{
  "n_layer": 14,
  "d_model": 256,
  "n_head": 4,
  "n_kv_head": 2,
  "head_dim": 64,
  "d_mlp": 832,
  "vocab_size": 2048,
  "activation": "swiglu",
  "norm": "rmsnorm",
  "norm_place": "pre",
  "norm_eps": 1e-05,
  "positions": "rope",
  "rope_base": 8930.0,
  "rope_fraction": 1.0,
  "qk_norm": false,
  "attn_scale": 0.125,
  "bias": "none",
  "tie_embeddings": false,
  "parallel_block": false,
  "init": "uniform",
  "init_std_qkv": 0.0408,
  "init_std_o": 0.0507,
  "init_std_up": 0.0584,
  "init_std_down": 0.0584,
  "optimizer": "muon_variant",
  "lr": 0.00888,
  "beta1": 0.95,
  "weight_decay": 0.0,
  "lr_head": 0.0102,
  "grad_clip": 1.0,
  "warmup_steps": 200,
  "schedule": "wsd",
  "decay_fraction": 1.0,
  "decay_shape": "linear",
  "final_lr_fraction": 0.05,
  "batch_tokens": 65536,
  "seq_len": 1024,
  "doc_mask": true,
  "z_loss": 1e-05,
  "train_tokens": 258400000,
  "steps": 3943,
  "dataset": "wikipedia_en"
}
MLP neurons of a small language model. Each row is named by its layer, matrix (gate and up: input weights) and neuron, and shows model dimensions 112-175. Each number is 128 + 32 x the weight over its row's rms, rounded and kept within 0 to 255. A neuron's up and down rows have the sign that makes its largest values positive.
Before each neuron's rows, "fires in" lists the words (lower case) most often at its 100 highest values on Wikipedia text that the model never trained on.

fires in: "was", "is"
L10.gate429 [ 92 159 115 148 117  76 217 135  96 107 105 109 119  78  70 111 155 147 149 158 139  91  85 100 110 160 109 146  93 112  80 115 162 201 112  61 104  82 116 122 168 141  91 114  79 134 166  91 134 105 163 178 139  97 169 138 119 161 148 151 106 159 102 103]
L10.up429 [130 116  83 126  89 128 160 123 113 159 155 131 128  85 126 144 146 126 204 170 105 127 126  55 104 148 158 171 148  89  94 116 140 136 105  91 105 181 122  98 113 152 182  99 150 140 120  95  87 132 129  57 126 145 118  86 175 127  95 113 110 146  79 130]

fires in: "was", "later", "coast", "course", "soviet", "collaborative"
L4.gate295 [115 153 164 140 108 100 175 110  83 195 189 128 119 147 135  57 136 177 124  98 211 111 114 205 118 157 188 147 164 189 104 120  79  92  75 135 152 152 135 116 160 110 168 123 167 167 119  66 136 132 128 152 116  85  97 159 126  92 151 124 136  82  98 111]
L4.up295 [191 118 163 116  76 110 201  77 123  99 173 140 130 119 164 137 117 121 110 189 109 139 139 164 169 158 168  69  64 145  99  94 159  99 154 123 155 187 144  94  76 156 102 123 150 188 104  83 119 132 125 175 127 128 137 118 131 109 100  92 127 139  44 167]

fires in: "of", "only", "approximately"
L4.gate461 [133 137  69 117 132 127 136 134 102 124 121 124  60 134 137 135  69 106  86 163 118 113 164 121 164 156 193 138 169 136  84  92  88 179 150 152 131 104 140 124 155 129 190 106 137 132 132 173  93 105 117 180 118 146 136 131  80 134 129 168 162 126 138  88]
L4.up461 [179 168 155 127 139 123 114 143 136 140 127 119 131 102  91 155 120 136  74  67  87 142 124  69 130 147 100 146  98 118 143  87 151 168 107 114 130 109 154  81 186 148 128 126 156  75 141 100 131 105 112 156 146 168 129 220 162  94 136 126 126 142 145 116]

fires in: "as", "name", "of", "became"
L6.gate92 [145 125 122 159 107 121 117 108 145  89 165 130 161 107 159 146 145  86 115 141 109 110 169 127 101 106 133 104 136 119 134  96 145 164 136 147 127 184 128 194 125 174 100 109 152  84  92 149 158 172 188 117 115  92 143 141  58 188 110 160  82 139 158 145]
L6.up92 [ 96 143 136 156  62 132 164 123 167 123 154  75 151 110 129 149 177 125 136 125 100  71 120 112 132 151 170 205  96 169 139  92 108  48 115  79  92 139 164 138 117 110 103 164 140 112 143 177 142 127 103  48 143 142 148 144 159 172 156 110 117 133 106 128]

fires in: "who", "wife", "whole", "she", "whose"
L2.gate677 [133  84 114 119 160 115 153  98 107  70 180  85 172 109  75  94  90 100 132 130 202  83 117 153 151 123 130 122 121  69 129 118 115 152 145 113 145 148  83 190 107 112 104 165 104 107 189 153 203 124 184 150 100 191  77 129 173 153  80 136 160  82 102 139]
L2.up677 [ 86 158 109 142 178 106 124 166 151 102 165  99 159 149 125 120 160 113 193  86 138  86 152  71  97 160 172 123 115 148  93 107 126 131 130 164  78 165 207 129 137 151  75 137 154 166 160 167 167 150 109 110  55 186 184 157 132  99 111 146 107 132  89  99]

fires in: "the", "was", "soundtrack", "a"
L7.gate315 [142 168  48  63  92 117 140 127 173 157 128 120 104 151 119  72 141  78 133 151 114 106  74 192 150 147 119  93 106 141  89 111 132 157 130 145 157 100  96 127  70  99 142 124 123 149  88 150 128 140 169 152  98 139 166 102 127 111  72 141 116  96 148  97]
L7.up315 [128 143 118 156  52 119 155  82 107 149 163  75 157 139 118 149 152  92 106 131 119 186 150 126 147 132 129 154 118  99 112 106 152  80  97 131 189 145 146  86 149 136 113 152 162  81 113 136 142 189 110  96  94 119 116 124 171  96 143 102  69 152 131  73]

fires in: "of", "often", "into"
L10.gate127 [ 85 132 110 100 130 135 156 106 150 140 109 133  60 153 118 140  80 145 138 132 106 147 137 198 120 127 135 126 156 137 125  89 138  93 106 137  76 108 190 120 135 138 128 174  99  84 117 125 142 137  72 178 102 133 141 162 105 163 171 105 107 104 128 100]
L10.up127 [121 105 169 158 165 155 148 118 136 140 122 168 106 135 145 124 131  91  96 141 133 148 116 146 124  74 163 115 171 142 112 130  77 115 164 153 128 130 129 218 107 139 112  99 132 130  58 140 142 112  79 117 138 175 166 158 120 112  95 132 125  83 119 193]

fires in: "was", "as", "been"
L10.gate504 [109 124 127 174 136 108 128  82  85 148 157 121 182 103 141  51 186 110 133 127 106 141 145 133  98  82 126 157 180 134 125  61  75  64 130  89  74 157  70 159 108 138 111 146 138 124  97  92 141 164 102 155 132 131 178 134  75 158 114 119  69 146 167 132]
L10.up504 [141 130  62 102  64 140 152  95 179 140 101 161 143 121 113 142 171  96 177 147 135  94 166 105 145 121 140 123 142 123 101 105  89 128 119 114 127  86 104  76 119 137 149  68 156  93 137 126 118 112 156  97 144 152 151 103 117 181 134 148 153  64 122 201]

fires in: "known", "or", "and", "most", "are", "all"
L10.gate228 [ 64 118  87  93  84 124 190 126  67 170  84 160 134 125 166 165 128  91  45 170  96 115 173 151 109 113  87 129  86 144 111 179 124 143 105 108 113 185 143 143 139 146 136 159  99 115 130  97  99 158 105 139 123 134 100 114 113 155 143 130 106 111 119 126]
L10.up228 [162 159 181 157  87 153 182 117 101 120 158 100 126  69 134 120 144  66 134 127  88 153  40 139 100 176  83  51 125 201  98 217 136 155 100 101 177  51 155 108 155  85 141 146 168 165  96 124 122 161 142 112 119 129  97  93 103 153 172 121 139 133  91 154]

fires in: "was", "were", "get", "give", "be", "zone"
L11.gate405 [ 83  88 108 161 172 109 108 191 190  98 155 165 123 136 171  99 158  63 141 113 130  99 143 104 110 104 120 126 137 167 161 150  91 161 147 144 119 183 121 137  85  93 122 105 135  95 161  96 186 127 125 140 140 134 122 139 157 205 146  89 133 132 158 114]
L11.up405 [140  57  82 101 143 123 161 102 116 122 110 125 153  94  88 116 110 112 105 116 132 141 189 172 135 148 128 170 105  48  60 135 135 125 139 124 173 115 123 122 125 106 115  95 155 123 109  89  58 128 121 107 176 179 103 112 103 129  84 153 114 122 137 178]

fires in: "and", "later", "also", "then", "eventually", "often"
L7.gate388 [156 134 136 118  84 156 155 156  62  99 124 115 100 140 102 128 191  91 135  68 142  99 117 134 154 173 200 106 135 104 103 109 164 107 138 139 134 129 132 101 140 134 117 104 103 139 122 142  89  67 174 177  93 159 145 132 163 115  65 129 172 155  40 171]
L7.up388 [135 170 110 116  66 163 139 193  93 158 154 141 120  80 126 144 117 115 132 111 156 119 159  75 118 132 136  71 143  94 113  97 149 133 120 101 139 149 151 147 103 161 128 119  89 151 169 131  72  83  89 176 112 149 139 134 146 107 132 102 115 198 105 169]

fires in: "a", "an", "receptor"
L7.gate264 [134 172 119 143 142 199 188 100  66 177  72 129 106 111 121 118  84 120  70 146  75 100 164 118  96 136 108 100  75 157 165  89 149 157 138 109  96 158 118  74 113 115 163  99 116 154 141 143  87 136 112 123 118  90 164 100  92 140  86 179  97 177 150  71]
L7.up264 [120 126 185 137 141 121 159  87 111 113 136 149 195 109 127 126  97 162 102  84  97 168 149 175 155 126 145 207 137 144 129 144 167 106 165 168 204 119 134 115 143 111 111 158 132 115 179 100 116 162 147 128 180  93 181 140 157  80  82 129  76 112 106  88]

fires in: "railway", "the", "vermont", "arrival"
L4.gate642 [140 111 146 152 197 157 106 131  30 150 156 152 168 114  73 151 136 135 142 159 177 194 165 145  69 103 125 132 128 153 157 135 115 135 108 127 111  84  89  96  66  77  56  71  81 190 159 104 144 106  94 157 116 107 119 167 153 136 151 106  82 129 150 161]
L4.up642 [138  98 129 166 150  73 113 197 138 107 119 102 118  72  95 115 162 106 113 173 101 123 140 170 181 100 156 107  95  86 129 120 102 132 175  96  97 111 120  80  93  85 118 107 158 100  95 162 143  76 114 131 127  94 145 143 160  82 114 118 165  95 161 116]

fires in: "the", "they", "this"
L9.gate165 [ 85 137 127 124 143 168  94 134 150 119  67 125 182 113 191 110 114 143 108 154 105 105 141 154 107 109 122 204 129 149 191 168  32 106 158  82 124 121  98 152 117 141 135 112 132 114 172 144 127 169  54 142 122  92 124 178 133 134 165 100 135 104 169 123]
L9.up165 [138 144 168  73  92 137 116 103 108 157 119  75 117 140  77 133 105 180 157  92 158 101 138 151  56 115 165 108 145  98 172  46  47 133 134 120 151 128 154 126 119  98 106 127 103  78 147 160  91 130  93  85  77 170 166 114 185 131  94  72 164 143 135 159]

fires in: "the", "1"
L6.gate798 [139 195  98  92 178 156 120 145 118 159  96  66 164 120 131 182 131 162 111 101 109 114 134 134  81  60 123 164 103 168 172 123 138 136 187 142 135 116 106 124 148  65 138 142 146  86 173 149 101  90 106 119 151 122  59 147 146 194 119 108 150 121  60 146]
L6.up798 [ 95 130 151 143 149  81 107 180 108 137 157  53 125 101 152 115 187 122 132 137 137 105 171 143 138  73 111 126 150 125 105 103 147  56 160 138 122 117 133 126 116 107 188  49  36 137 148 166  83 102  76 158 142 115 145  43 125 156 141 120 160 159 109 170]

fires in: "of", "only", "alongside"
L4.gate723 [120 183 154 148  51 215 119 149 112 104 112 120 135 124 114 122 173 160 153 134 135 102  84 125 138 138 181  95  85 104 163 132  92 102  85 100  59 117 162 222 116 172  98 153 105 121 121 143 154 100 123 121 116 110 115 121 148 106 138 146  70 142 127 116]
L4.up723 [101 170 148  99  55 133 151 145 171 111 148 113  78  97 128 136 153 163 116 184 123 100 128 117  64 146 176 149  92 139 141 121  85 124 114 144 135  52 108 146 162 133 139  63 148 104 191 183  69  82 140 150  94 111 175 161 151 171  90 201 145 168  85 106]

fires in: "of", "from", "by"
L4.gate223 [128 182 162 116  58 103 154  42 128 143  71 142 143 164 148 179  76  96 139 154  96  91 177 160 127 177 127 112 131 137 151 172 114 125  82 176 113 141 176 113 146 112 188 109  77 165 122 126 137 167  51  69 120 118 131  93 123 150 163 162 177 129 121 182]
L4.up223 [148 127 160 157 160 155 148 192 148 150 172 158 157  71 131 153 134 166  71 119 117 123 129 132 122  78 116 117 160 110 106 113 204 193 133 127 112 102 166 159 223  90 155 150 169 140 199 110 198  73 102 194  98 127  87 185  97 130 160 170  89 153 102 153]

fires in: "and", "now", "of", "or", "sometimes"
L6.gate522 [ 56 141 113  81  91  96 148  70 132  81  96 146 161 168 133 115 173 131 101 146 143  99  86 123 107 172 136  87 147 140 140 164 108 153 130 123 117 125 125 159 166 142 117 124 156 176 147 135 122 119 151 189  86 161 140 150 138 191 187  78 124 159 116  90]
L6.up522 [ 91 141 115 169  83 128 132  97  97 139 133 103 193 122 177 121 140  82 128 160 138 105 137  79  71 209 133 131  86 129 155 162 167 120  87 113 162 112 129 109  81 156  95  45 119  86 164 115  84 100 133 126  96 123 154 130  86 150 114 113 152 132 141 142]

fires in: "of", "often"
L7.gate185 [100 146 151  96 129 123 157  47 137 125 129 139 156 120 159 167 106 158 136 116 117 131 178 158 117 240 143 175  68  68 129  94  63 118  80 139 114 156 183 142 108 160 133 171  96 150 113 125 106  48 115 132  97  96 162 153  97 159 118 103 107 134 120 154]
L7.up185 [131  96 131 123 105  90 133 108 143 151 102 136 118 147 128 123 147 103  68 168 110 154 139 153 137 140 135 132 122 129 128 160  84 169 125 132 119  91 157 179 153 156 209 147 107  96  89  98  36  72 160 113 100  84 137 149  83 174 131 116 179 128 126 139]

fires in: "of", "for", "national"
L10.gate67 [ 95 121 127 128  97 129 157  86 136 106  96  81 145 131 168 130  95 150 134 176 114 105 108 126  90 141 151 109  91 166 125  79  60 153 106 189  95  98 118 157 102 159 108 189 127 131 147 131 115  85 154 153  84 100 107  73  56 133  85 172 149 141 138 120]
L10.up67 [176 123  27 121 113 135 107  75 156 155 102 137 166  94 143 122 139 152  90 138 163 142 151 101 181 112 162 133  97 161  88 132  97  54 147  56  84 147 117 131 133 157 140 144  66 102  78 158  94 145 130 139  90 187 123 125 184 140  95 126 123 140 136  99]

fires in: "be", "later", "been"
L4.gate794 [110 140 103 189  96 185  80 113 101  70 131  85  70 124  83  55 167  52 108 147 140 110 146 171  77 201 206 132 121 119  92 108 122 149  56 152 130 125 109 107  76 101  80 146 139 158  88  99 103 140 104 153 136 118  83 150 168 106 126 133 160 113 106 102]
L4.up794 [162 140 127 125 113 103 150 159  93 115 173 127 124  78 132 103  70 125  67 132 131 137 139  87 125 146 139 140 167  70 111 123 159 147 136 124 148 125  74 122 128  61  79  92  98 191 132  95  75 106 178 199 130 161 124 103 169 161 157 130 138 208  70 151]